Weights of a small GPT-style language model, trained from scratch on English Wikipedia.
Training: 104M tokens, 12696 steps.
MLP neurons of a small language model. Each row is named by its layer, matrix (down: output weights) and neuron, and shows model dimensions 80-175. Each number is 500 + 40 x the weight over its row's rms, rounded and kept within 0 to 999. Numbers have three digits each.
Before each neuron's rows, "fires before" lists the tokens most often just after its 100 highest values on Wikipedia text that the model never trained on.

fires before: " ", " to", ",", ".", "\n"
L9.down260:573518497536492511543481536484517401526508453463492494484447495511509483529462415471511526499426478497541486537512505517497565453537432526467465438509522472518512465509442472555478508443470557481554462540528524464521485505533497451515513521532550443413479548528435482482411485520576464425

fires before: " ", ",", " |", "."
L5.down55:513523548473507469455516500529524479520488480468461460542503511454516478480424499530523527472503471494441456485500506515619466499524469490542553532489424493560485461567499504451537503441518513483553536535545484549538474519523483561490443432588525533435490539517516550533482440532499469441

fires before: "0", "9", "1", "4", "2", "5"
L9.down358:500541451436481539526504512483513493446520475514545479558428522527510529496530466480490497512438499549423413486481531556471475554515509523482491489476474499521524502530510491498496452511396455449557464466529499541555523399540509530505485497556509552536477492501452510535492481540467455451

fires before: " ", " to", "\n"
L5.down526:437501511467510542547466510520491454442448473539501508442523517482498516498449480476468519435469486484543571523457483496482467444556570485494472530507484487432541520490423543470443457494470506520521441480611454539547535589501552473558533449503449468565510459513474455578542461481556518526

fires before: " |", ";", "5", "3", " the", "6"
L5.down230:522511484554486442541422543509445413514433510436557425450444538538600536566448518482522479497468560455558502438434497406495462544420499423558520499468481501478487531508564488537555484438495523454409485513502488519512519528453513459563442507548448539483510485488472489494530471514421588492

fires before: "1", "3", "5", "0", "4"
L4.down568:442459378505428535496465538461495503590454506542531449442493507535493535474422484506444494539511495461494514455458511455490492530520451451529500437521449513545545486551538520459459563480503531519482496534488491453526529480486525513505526492506495498488519541496497475550520543459441490504

fires before: ",", " |", "0", "'", " –"
L7.down519:425513515512413500527423524500462511544490479546546511512477476476440491537423485475572492585440456470490438476541558456525435521427533548470451517417512509480561497520555555458583482448515488446494477528509490568521498439606491518481517499488524534449467501503434514476485485527498471575

fires before: "0", "9", "2", "1", ":"
L9.down526:501532447439526536467512474507476486485539498541496530515490509490492506541489531454486443505480469484463493516469485592492531501578446474516482385424483526558468543470523478426535538530499560448581505473520586517536532509426497511524441521478494511531476532443444512526507530529437414504

fires before: "0", "9", "1", "5", "2", "8"
L7.down429:364546509507518529531471531479549502512537460497486490442486495456513505512490507543462496511508465500506486490528428471497457526501491516490476493522431449545503474536466497463444543458528508501490522572441449546515523474442549451493445478517531554617522502540544491461391540490444567537

fires before: " |", " as", ".", " ", ","
L9.down750:518512557542507467463537494482550472544444470512480521509549544515504498449420502556523577457558537497452499493545510513513491469500525479532607541478450488458525484509444511498541534500470526553527550493479484507438506493459494493564562480546493559497489560561475482468582539420479476452

fires before: "2", "1", ":", "0", " the", "AL"
L9.down66:520509449520494519485528445489544506501601505476472501501486492516562508540551498539458500530453477553517494578550481485454523434483502453472516521534455514494465505462533500491477508595459428557505468439497522496478464550507488542553526527499528450463495561522509440520450544493457381560

fires before: "1", "2", "3", "5"
L9.down294:495449516426467507444474448583488477486521553484509489517543472525433503474525501515391523453531490512504474442495492486593524495509530540469494458548489582554466568495536571471482431420504500602533492503465472476517461532489508525566586477492464533514494459440440543463469489529549503501

fires before: "\n", "-", ".", " ", "}", "=="
L4.down488:486536536509525473504526484483442526494471470498579495545542486525500498551472491587553517497460524539461521480445511527452512474464452473475558527532503463457501512566418504544398539550470541421556515470432442520541487465550509536545519468529483498504556518591468458517516469482468409403

fires before: "\n", " was", " is", " made", " and"
L7.down212:571505519511507482541507537423545509496488614482561543532493484516490500494485485544446508570480500515404505454481482532504444444419429431466512603431525552516490524527467531531474544497494476412516457511418561488542488469550435520439496531442498561456495545550514495482470554500468471515

fires before: " |", "%", "4", "6", "2", "1"
L5.down219:529452551484445533562507529507419561483462501488481535458524516498427488435441463505543510535412481439496451498530598494545492507548554525457534489446474526525455518551505515501532559468422456522549417524474519469516576546589533598485496498504512500450502516449503425471550455536536491471

fires before: "1", "2", "9", "age", "present", " "
L9.down766:525394491426550503465518440516517510473492548516440573550537509503491472489512455510507495428488433498529420455506530498531517446471479521452496517474518468575510552482567510488567548473477456495509446486453501488570488524550577544518507526471470483487476547485546433510437475484532458587

fires before: "\n", " is", " was", ")", " (", " ="
L9.down428:527525520464479519508474577499508500540460478487536507567454499529500495472450534561556525533460518525474470490455513528531495500428482481500552505453447610577529488502510515506546521491474469459486464516419431490468507459488527509530441518532539537506489516446516560502441526501528481413

fires before: " ", " |", ":", " of", " (", "\n"
L3.down464:499486571471575519510526503492517542497423520575454470511492482553469491483487519497443479474434481498431482475478560415519418426544472541472451510570451479490454496561485538491447489564549565463539463548509497528529523488511514479524530525514512510476518461454423536515494548470461436526

fires before: "7", "0", "3", "1", "8", "4"
L9.down8:444564478379544514521542496461495515601496525497524432475472480547505495521549540529415489528449530526460444499465568478508500537464515597499461568461535494496487515493459490528485496539439511450493525558479561555470512479478506514481425483490533469559492492427474557460486554515511492442

fires before: ",", "0", " |", " "
L7.down317:530510446488511539546423460509502513512520484520494462565475509515521448484432443443496535559448426501441461464531480447524433562488400541485422538544485448522545453548464512554442468524464553465561462547535479569594527457515500444471541513555474539498516534465435496471458443527532534489

fires before: "\n", " the", " that", " to", "s"
L3.down110:441545518462456578537483493534481459511473468509501410478546508482492551542415452515512436418457471532517471568436584565499488475540505477488494447494408497516536473486509423519507504491526504445494511436475453555504443509487531526497520459533457419474562468523569501548513465510559410434